Weights of a small GPT-style language model, trained from scratch on English Wikipedia.
Architecture: RMSNorm before each block, learned and rotary positions, no biases in attention or MLP, untied embeddings.
MLP neurons of a small language model. Each row is named by its layer, matrix (gate and up: input weights) and neuron, and shows model dimensions 0-169. Each number is 500 + 50 x the weight over its row's rms, rounded and kept within 0 to 999. Numbers have three digits each. A neuron's up and down rows have the sign that makes its largest values positive.
A block is one neuron, or neurons of one layer that tend to fire together. After each block is what it responds to, as a language model described it from the Wikipedia text at the highest values.

L7.gate932:463534441589384474539519449546421471487520488446491485438512587510499521585502391494500553460424577527479489475550531503490317551511537524485515502494417450562498614481476565460528452501605538488497513459570517536502416550543484523507537478528443446475445507517596500418452520475539516569455516540486558501587416549587456517376507385490539535571574497464553463493504592471503560435573484460510512538601532474569495586478475422412516572461540482520492476507505515553479517526450508481500436454463437520558556552
L7.up932:429507550533470526539461504477481498506527533538398473515508588507410597433549603531571460462535476511594515385430525585540465533472420491491338529481446536509454420415614502532465475501510573649512460585437518559573463556502564535503482583474530514460489598513506446578547489520429517493537525545555466496482487463494525534528530503499507487582473439504594457563507528558548475524464543477489519475493536404500505461602618498405539532500425538474591514481532477548514478568553519483494469443585522533570529498
Biographical status words

L2.gate320:606500473495460482400538625441494550492540502467431475614507554464582524545453511473497521559557414500556603523515544550468587459442514480418462544518536568482373543496487551507458597471556490552487452520472603450519576467565495541555491534429452390480547427488396476556519525498532485430517532547480453479472540470450433527462576518543500493513539436495436422477566543529484497520452436513527492417557433553463527573524535553528539479440575584493374582443485622526472410426508542540489528495385522509556429545
L2.up320:532515505450555530466472525459432540520468553507445496503624479496497466535661569528383478499483427528452541536561445496470444533522485504470485490437536568490508550578518475504479498570582486614604503543463552428607516465531457447490543499486504437416467535500536425494512467576593583433528390615554457434432505501578505506459444450493514456484515479459485525482525481493477545530529545513454528583550515509506536414407556567501524465488553412531475550543498562504448424485495514435518478404518321458454499537
L2.gate325:468480437444505494547444456491615613473444457439583513493477469526548537474599410470540545554427417540434491399583528510424487483484594402452498493588457547476470510501484535669502513524508574504538501569451571459493486470507429456562511541476495603481521532400554548469481480512501521488540426549582481490460470438517516537552501466494592482565498500384434472465535480464490512491466387485532460512466588524528632496420547489446505459498521585487469604486410416535495528514468557466454490427437423502476492414
L2.up325:473515485508508513512522514470554468417492460533491493536566463501461457471532410494529396431499404533413497416524551501503492469442566430413483565460498599394451506481628557486391560507463462464520520470515501422516452526570528513585576464416435501453508490403508516439526484526588462564511512496551508478508466453411502521542530556510474410484495473436519488438533558498425483484392410604534481535503445542510546527479499497565483437424511516510511503387401480556514464559449533433487510427490487436574520383
L2.gate497:568540574546535520521552517491505529541470510503483430481532593474593450552525538505462505530511596577580528491511430538475533443577525460594526473581518542444417449458546512532549433462441471500452575350558531470481482475483547515472427469548467457503536478560404471500446529466475480560514386565451543574437523482452529482499482430621517508461523498460468532544503452507479447537400460556439573502519528419495554537541515450468527484472545437525634478459431549510440509416502572503460499366527437469502484495
L2.up497:491533507528537470590414531562492505535533427432387537435582488621521553537494462453395500516389484541444573547452533523442471477530556530472544471494470585498532534565522644481496503507502453407455523423598535440496547435518483461612476479516523443470553447581563506460477543532496495496506534499514466511529527565636500513501386456534545525532488483456424464486534455420580472526400563468418426542494539482467423549520559490496465474456509437486500473416535505541470472536519509525444514340548503544532500557
L2.gate611:444567481521449507568465423547537460558657493498580586465542542511505509448507458480486509505502500582489484507633397498428455518617522485540407503558493528614445648457483481528532438470438492484482540467498505449489454462514501374390489406543473540486477464483527460510435479561495423610473481379585452566488461527566432465621458477537500469427522417450530505502528554405620392487440425506539487497458522445568518495476431521449489454542545506485401539505525442570517491472502547501531451494501641416569616468
L2.up611:477604444417481503527428377456591503566539558489550535488445548493444454465403461546480530524575511573436509454572525492498470522490494504575439586444469526568526524546447508492502438491572546489482453529508409463442482504503544539504493493549585545431568448431553455476463528491484551469409522440558454488395432490490444461481486511591500460432479550472484485532470489483552476550462472447414508466473507602540508561454370562453456472479498583498543434483519509591482427508551532505525506425510551513460544439
L2.gate675:447492480491407413516512511517486461414545430599491523570471422569554451477537500442497474589545492512453498436529487533522562480527440419480418502388483525454466512487447550544480472474566505460537501514553456512475442498421412533580519424527497488401462483513512402494471459439470536469555510554523474484479482471590531448464467484538560492501438492494417542582512492468436382462470511447431564468537514554612552444434417487489511389530423552457501503519425500507504469547527535518483466464480506507517507510
L2.up675:460501458525507528512457517447523511525543474517598568496458586419532486451560455502475463441575465550415533452545439510501482516494495475518497502447489507462580489471528583534482563675475501570505495481550469498539517534502543576444584451499495523394495496514472520461403548448506488519578573523531470539503556429463415486489527541471433463528469477468496474523537554544515454539435556467540525402537430493470511499556453562577467550474590435470466421478441545557441421498551584513457457515428472530534536465
L2.gate743:561448485484462462516442456461473432526512554551535537477448539638509470474566497471497490573503466461534565547494457566496492551450470560531400530473502464508529536534519530571409393497570499498502516475536464532586486428549423451499567465490502509498514543442576530393438527503517523422533395446411445478462575533569497459526428452541467540408478583479485437474544441495403401523525488464391634566502605391469541524497446527483585481499550550412565479543511490521579421594517546502372429429454509484481558522
L2.up743:590517390521442614564465514552431517583560546534449470530477512526430488399446549549444491462523554449435561475500442546560538556514386527532496433482543511562543420502453577502548533495481509522548569451529449514548539500408522441564535493535495518491422485545462494413456472371529448535571524465495583549546611545494554474482436521441452467539473505482502432534563469485537505501529492449540551462533453489502548506467419498486558470500476449504597467527585441524514524523467522503525439494427527519538463506
L2.gate803:472408545558488513552510484523456532464511481603421514581499524595520504543548499522449470559426517480555548535517451579408375463496472439450506500502519406433534537488549487537502532459483517472570495465615546564516574536470521507429448475442485473511475531474546425482475555540472404560491487473496510478498454492608545542455376437578528489507480555539528458511476579497472377481463597512448530555445508502445457539534537528472540474433484437507480470432507532552488527538498510561409491517421594470502557587
L2.up803:399453477471479474506513564467470466416504441459484438571448578571464492538505440463473544603515512578505561577469457542531459482575481375483512548548489426452506520569532494454505408530520512572576457519590588531507544505466508570390446464508514526448544408435469534510424497485558454452581523403488502429476470550529534524484500500535467448614507426562418482457475434428494414518483587507464465498467499472410560486595545532462524425457517437453516488419460574538532478506448522523489412513448575518453513588
L2.gate1217:451483456462420380455485428558481469460407462466458454503516401592453460490577428482424580669476553559577576579467502441498496526455473337530538527525470394518489544485509543535466477556609459420551503498532516439517531500484560488488544420505448449507542499473527487588536447501519578449550474451501464509516446530546494528504464489472446542515500474455509459527495565434530481481507456475554466448585479493421537477497433544538563511477456536490561447473529456438485518440477484543544524501497475555509486573
L2.up1217:501466400536524429533495498465460484461540419455507512475510442461457484440505535598552496509403452551523574518524577454523411554614444473500421510551551519489530410576475541459550466600518488485555474437572575526524588539584534518512567432567410528533495475583490483558536533399563573373446524523458501440556447507552471514443493512550507453623534504477405526498508478560608526663467502536494643498496396494423482472540502462596506506410505518539525493455531503472501595464415471465476468517594478517438466492
Marriage and kinship words

L2.gate392:568436452496516456439532496484483480493476524575430593513635478497476474542535516621428592541623570490561522554522505520608472445519467515478457592440509484526559503480499503501588489463571455404536497457519394484511487488496607498477557587587518512507570494516607498563417528628565424416458495476539461492538477520483495564466442534480466533540598520416484435431503496471568521496498589511560525540480494517405479555505485365542486554445473520536479448422497495509520520450385571471534554416516421523507485527
L2.up392:445492504446380475509477490494516509500509569537421545573405413425471503439516452482476404506536440396502502482508438432546513560516541457512475579454467467531541447464500535600506471453454470480504549410532424532426441420517411444497464470438484504602482608503530534456466503538482484457514530531446488502551504565530451466521507430453512438492569569505536435493406556478573470539596506529599532455471521470530505497554515466535534474521555525443456544494553486536400483531465496506508464430457642512552562467
L2.gate564:444526530481421483669628491500504485553511505493486446508486466507543492558521522524568567427484502478466467448555381525387438456439422504538466481513391548386496555452526522433569522520428481447515559539475551586439492463489503498409501424485513543472476485566481488538457405434476476595491457518560475435531530527523526556475400595501548540510479517539527495605526506454488427471494533471488540474536463556435504528553526422495551421491461418611422435518482542449439518411541443430546502467515541528438535552
L2.up564:536416521511530421482432522464468532534380457483515483500469487488450485566544563433400464497466505484403449514519584517508469523485519531537539513498538533449510397665511477468534508488558470402505559493545501557430534461524524464478474521531496480492592508554425465509552526592502508473513601465503494474462416440539608553522486525415559404538483570456613546496502480485551553450510531484485538508583485507476520518525443546466486577520467481520502532508497595489516556517558455490433498483472470559490470435
L2.gate567:570508440576484537478565552469441564468500550407412425481419476499424485495480500426497632427425542496523561423528497472441511485443455541516661543472463475455536553591432496448576515519558559559548383555533553511431492586605472577440494600403534493652425510555585536500418415556546542491491542538481529457477510468560518558422536511522479561472518517473455456420409484487480494506428572474621479486536553416508503468527562439487472567386490522504490526552470523548402474444470434539380455439424580575527428372
L2.up567:486496506454433469422548530499487610559558479610490555478526502314544485508525506494485475481513466500429466534500494452463505475556533411488579385401509437505480440473538504551477477528547465480539519540537519495563433553496473576454572455446618409576457478537498533593532507522513455416536536464508546517425469506558560449499578431448484489475433519496518455471525502483491469543461500459545507517441434451551491555499518560456459558457506575436518476379481508515521564551460528471521453516621516490527485462
L2.gate592:481609498482537553532624462462465457501520564366476508470503486387544498449456577434576539379491540466510513505481405520438499437529451515527511557560404490424431465500527481425551514418480509532568497506488493587568442482496555447430469425481369422519495465517513507533451516424503455525558454530516538492505500420472603525546517637512492410461453450490527472551532492473543463441548459528463525484506548440473423559539524480544572538456461465567500514464513543530507491531590488445593509465582549466498503521
L2.up592:494492513584539524508411595497485556459447464489475584472518477479569450468487525500425441534463531488456426472454556553586473506515564418513485487429488503501509566520416584510568469534519532530504477497502461434484621528475478508546527596467519539530589507434512534495569572529478459508495473408467444526445401571518480402427518493508480496552525441460393607456465461570513499435441524515578591620497479582503577551445385491497475468584489533550369500523588549468569473391486565577481421472440431493546481442
L2.gate606:402575531408519575577553429547490408518481530528507577510536475432576519515532524497567559516523529502499492497443450512409441496461474491509499529556453399428517471498513531449563542484435493573509550490487560634480565474560538510440470414440365491494511432453500456464533525473494493524494524522464544488591540514542616477515506644470514533527423502501545464510515484466482519419574507443490485467575535441537518511529563504494584480491486453500445524426517517465521495565580487441626518498481554465530601526
L2.up606:564533497487538466489434473509518484470361496560507533466545394600546466572471536551478467599510473444485407451428495654555489511554556435483484539528490419490496457516492522479560504479514493473514502507440487435410527444487454497601519545468512552524615556415461454562465573469523483550404461503511438510454446539609568423461423512550493525532556472532415523455488446519539487460474477496473573477471539562479489530471450520406462546656433459529374462489489524512442525437533493541523455512497430551485527511
L2.gate628:520465475586502518517469563553511490561516580457456537510462488468510539451480582485510496486514502469511524426564508597471438561515515489517520479519427491433511505542372577488583469465468489535549507544489461510450554539474503562543499500515508529543512539471470459470523552527448486564507405495463478550495473487573555436465458563568549499609543511421462568476455459513441505383455571509556544546530519491504528580451464508490542506596435545587410518499535566471526431422561528524449492441428525605530535449
L2.up628:530600544416512545524602443478501461484489549377527463404503483413479500403498529475574585407494566506551492465501398552474501455562390529515493492601389484445490464521506493424552491446473539533564534521453526599498456432506537508482443431444380471598456472583487511469486460481502488569508490567478491475516507400485624539510476585523549464513448510489537477557533553392546497384588512510459498473477551438517436537553559499517554496490450467615530509459553563422464474561545466506593484459540522498497521549
L2.gate779:522541571396528530476542435485443486487513554464533445474461514488589524430496574445553637455534531495529587477511490519497527505538432622544442443571531480412487503550451507487532475437479523530551477453412544606450467406470525498472469499581353463523476547519512443505442465432492538586451506566504570393574536453508541520513502565443573506445418474515492540497487455476513517408550470488488530509488481471405455527469579486535495518482450520531561468391493560500452487566487446508504599516512575514453478515
L2.up779:543562502547514480516458591586561521566440569444496464500451481509423552524520507510423501509500500555577463381472490559507529550554538457437511522441412601476584503501484522487465501478430423502544520466522509571441450530522559492552463414479431463541468519442545468389533478519377570462569543489356481512541457492559445393454448463558485511528530462402469541485507523520444450419542484463573446557448528445526512566424441487533482477524446485503457528522567555552446349469496539531467516366381517578519450484
L2.gate928:540500498479469481508444428526558480505536627437522516476514499499463529467509515477569588497578497512553522509465409446485448552600480601539563425568458534533593467674522584525611439476484542480469449550492567443493510478553434491538421473485534562492475529526553459423546467496414513458507504506559446442463486484471567475495473448513520560548447511421410471468502479494536513454548546484546520491434629512400480490497501523534523418506513430408520496563518442462440439404546493470482577504498465548432433503
L2.up928:578550397517553466586509516445456447455454502406500400512513508491579451530497574428392493455520507548527478519461455507473562462514447480503471543549479440412488531505463490539497463405458491458460532486424537515505513528497448505411526458576453563522524457615494468468528491453372494528492497483484417454400449528513527549487525476447506535506505472471468465415468581532608505418462593503563471454399520446480542610491523502474517493527523411433501448485523449454511543406558529596498539402567605527588588547
Joining hyphens and equals

L7.gate516:436439449545453439483475465351524477475552403457558488472475449452440559502461495507479541467422490447466561417505548461565471495457474453438457635522446424472497551518498583501563520493454516477431543440524566471536525512389479564458454577503505521548510497505598485565529497515468522489484501487430530541479478483484496474462401566465450529522484496576464446491497444545561520506584539453596483521503474456421516650524440490512518479563444456496530511576496514431536516405543463350551538511540509584502591528
L7.up516:459512383544483465428665437501525563485490538491509536546455525546404465518467508479453466488564534484542497539422555466531463471457622499425502579451471465592433487459566503477485505467539517473577534541456472465484595507469570417520481535481523553477359497399486460474522459529528482485425497580547491601584483347553483546544553541516503617474415444534510559604578619545480476524461504558542496423562470560533559539484511485419583473480481470441519512462522560532428392487494535594510524488477480632413403511
Compound-word hyphen

L13.gate111:563559459482501478489492611426450461425511503491520516420485463488492540519575528480473593441430528509497537501506531566513464513495481536508476473449440468494519527467523494449531533509542491462566557491563563456506599471449526465580428547509550497486477488454541299444475492618496507453476539438491527449385446535515497599559550473566453543518478515475517501453441483504479479512517533568538552557495482497410609541441473468466522538431451498535572483530493482532537485556514502550420547521533538518518504477
L13.up111:485501495581419557479527484484548557516431552465539487496481495568537443529513529562606475523549520547545452441575444556558460529424617462497489453335555469491486524522483409520531478509511433435555592491445434575557548464531415439536403439460501508524532554519521659583549440475567487565504490473487433447468450385565483481478504490492454436399414437494577423539518478486431550524508505431615543537424541455572540499630520413493550564536497506481479563428547567526448485521391537458474622521417491450506514477
L13.gate142:571582445481508536560505473533447452558452470499515446443479536503580583517454486483552557408593510457495548459490482520419532535476439504568491502523473456540537471544457479471525412546531531517562547539627438515493473555463500505469538508485486464493493436416500432481453421442522528496460422423360611535532438429591429495569493516592344464423525551428514549452466456468600481473496438454482516428519420467520524547417393469448466529509554487484504466473469485477442506624610501587441503502517529454477478557
L13.up142:499606503425490514519547503478584465484398423458541408508499509473558530451437503479512605493543456460452474476412452543490541463474491505489518442472416484481527481543550456416425502510492432432465518460544492472437454495510494489480468532435496477526539420514425569454485569525482493519454438496513338478459588472487454543462530513547502450425412586508511553519454474524478595469444506497474522572612441513508503553518467506496556457453528533522587563517534514464507496499521465460510420614385463487504463424
L13.gate194:545571414490509557519432424480391493526538546468636520368550505489447507565474517484614574471548528443468494531498386491452509516505430568486509431607448397584505516443508544513505506488567543494552425593498458556477425491425486465506523516473466504495538434519527367525489470475469468506493422483504692458495485372572473457453500507563511530443385581461555517468530468523584466483560518472483484454589495439469464519443456490507507530533421471460512532501530475513525481626563476463403526448491474393463375588
L13.up194:557519533520407547532505563458546520497451439491433495523524500557426461497539538463551488597503460553467489498475500507471547388466518492622481439535476459476577481565499515534442482521549465555515434583481421556548485472479509402490501459530442562411498457516513586494492534476522508527469549476501267520485479421502508423418510509585532456459478551536484533540451594561480558421550477501534529563497400488594453581476515519497497477513547499526490500583465569402542541495484517490508466525515491506554466493
L13.gate398:514555485473491413533499429484488477520556570436506491420478478473508597526546547416444538449552483492538529514508506502507516569510450605484439454468503530501489663504490503458488483468467519542481483462493454577513536461436514576581450518484447443502502578489582385362454452503452513547558542495450639493457476450518534508573488400460506585511455436552442513583491439511514507470503491494533490467489598472460404497497428459534481482531495411505492480529453439480524467468531401499540531375434465540501534546
L13.up398:466592537535494471484464465481516469528470373491471499535497538545476551507435502500529395541545488614487482429416554603452504527477595585524506425423448525528541500544493533479439482537546446516465551459524545521450445536478438558452522547513486502498547433516469611527527477517452533528591495549499356519523559465476473504470449521499488500489595513360596470587553537525471500499501529502498494497411542512561518524568548515554517565501544489520474545463543515459458418391600453509447565543391392464466490481
L13.gate825:534484461492437405445527426442560436615474499465506507501553479462555466452520532458628586405539505456422528450580465480468537479411507557532473541466481441494586593473521500440477371508474597421518510547529503535469468536455566440503525553511503378562556475457556453500493561507415527517505502461489527472514429494551509442472519506471432493525463541518515522556521479454448513511583453521495485451509460541504505588574428485473452520526490447438506547518472537413443494400599493438526548521370524521455505478
L13.up825:506488559560450569484500546508578486489514462467528472513481516422500562592501660460501526519446464477501476525376531531507516582477502484457531476562476481583534508541421401494507520574463513525508520601519423557553552401578547521578474555534559470442514462493521481474538522403522459544562545413506431388550468428588442395575461576491483494428373591456487472569562544493415444471466536515474604482515409555556475570524457621489591485492514485492609530500508493463473501460484465559521514470469545496405514411
L13.gate885:508510527587504508501478563496486496492409524549561542524541470510478565508463490493482548472456498543519458483494528696529508500475547437526447488650520428477528494491503542458383521590503500336525488520496484530557567475424578514527436425443539483510524480502510421518512475497384493496487443511565482529473475463451525411472525494511542535465538491456470495636495419502554484515547534469552491494475433503456474528497386512518571572531515473522480547584578565455503508489563549570547403477412509520493497537
L13.up885:485606427489520424538530425487438462410518459365517568458464556460559506501449519488623528469526559464416529470466462529440480472524577526463461433523524481600493473518568569429420472475567516446429521545429559497448491415501473420464510523468499538568549497454440532432462484437495473502479563514461546570391490459392568546571508548596356575476497512477459440540496536438559578476444449467459514440521429555623468557520486535425521515542481510472461464409466501522546547553581466489467546458442469423402468478
L13.gate911:521536514493440447499482413498540528556532585461567514510455548490519493521426450453517496466526488516463465456437489499478530553477511518515408479457419508528522604461506546443471444499557527451487571485477531544520538529439499469473502489474479475568448539450463561486528517456473522553437533425584544469514436520427519579514470341542553472544533543403520474556530469468493523467591464530452457500539528466510495422579402509491575525533520435501467488484437471504526458597497489541535528466499566565549457533
L13.up911:547543616517471523587492434550447417504510600564510536497566520531556555499521504490585421503460468491536431390542503542495493551473528606570517495455500481502483459507346384490494425468510438445493489513547432497509484589528465442486401478597507509530564473591496487428531573566465495499568551441558426515468410440505557474562394559487489552500433519516540397538457575597579535546519549507544479560472451540526495525477575503517564560425549522494525493441464521478451549513555502481545536540366605496441518567
L13.gate1054:505564471529476499608550492466490409577330577476573524451455534491556505490490539503518530518562547402398493464519469555522514436495498428595449445549426477594474497496508480446476470491619547514470513523532502527486522446407449451561507595480481582539451509437486444486450583490522564511497538633516542543498573539479521492448461522516513533462490498568466479429565498479514449454569587505548535618520534483419523440509511474541495500507475443520427528464547492436439469549546418484542589494468488480488508482
L13.up1054:481505423512528530513510486521561496519480552429501509487512466474517510443519578501463570559436532466426472448495489562422451518455417478437426466429457519502504483571448535576540417524530490477546527564504501474561537505508536506533536553578598465473522557499461529472454496479393557529500585508471567503498507443457484511452529477528527541496534586563549487607485516607579539509439542550526536469484537386505505576517593451538461568482549442522470489519517476419467503530546524503550492507426509476490460405
Opening punctuation before content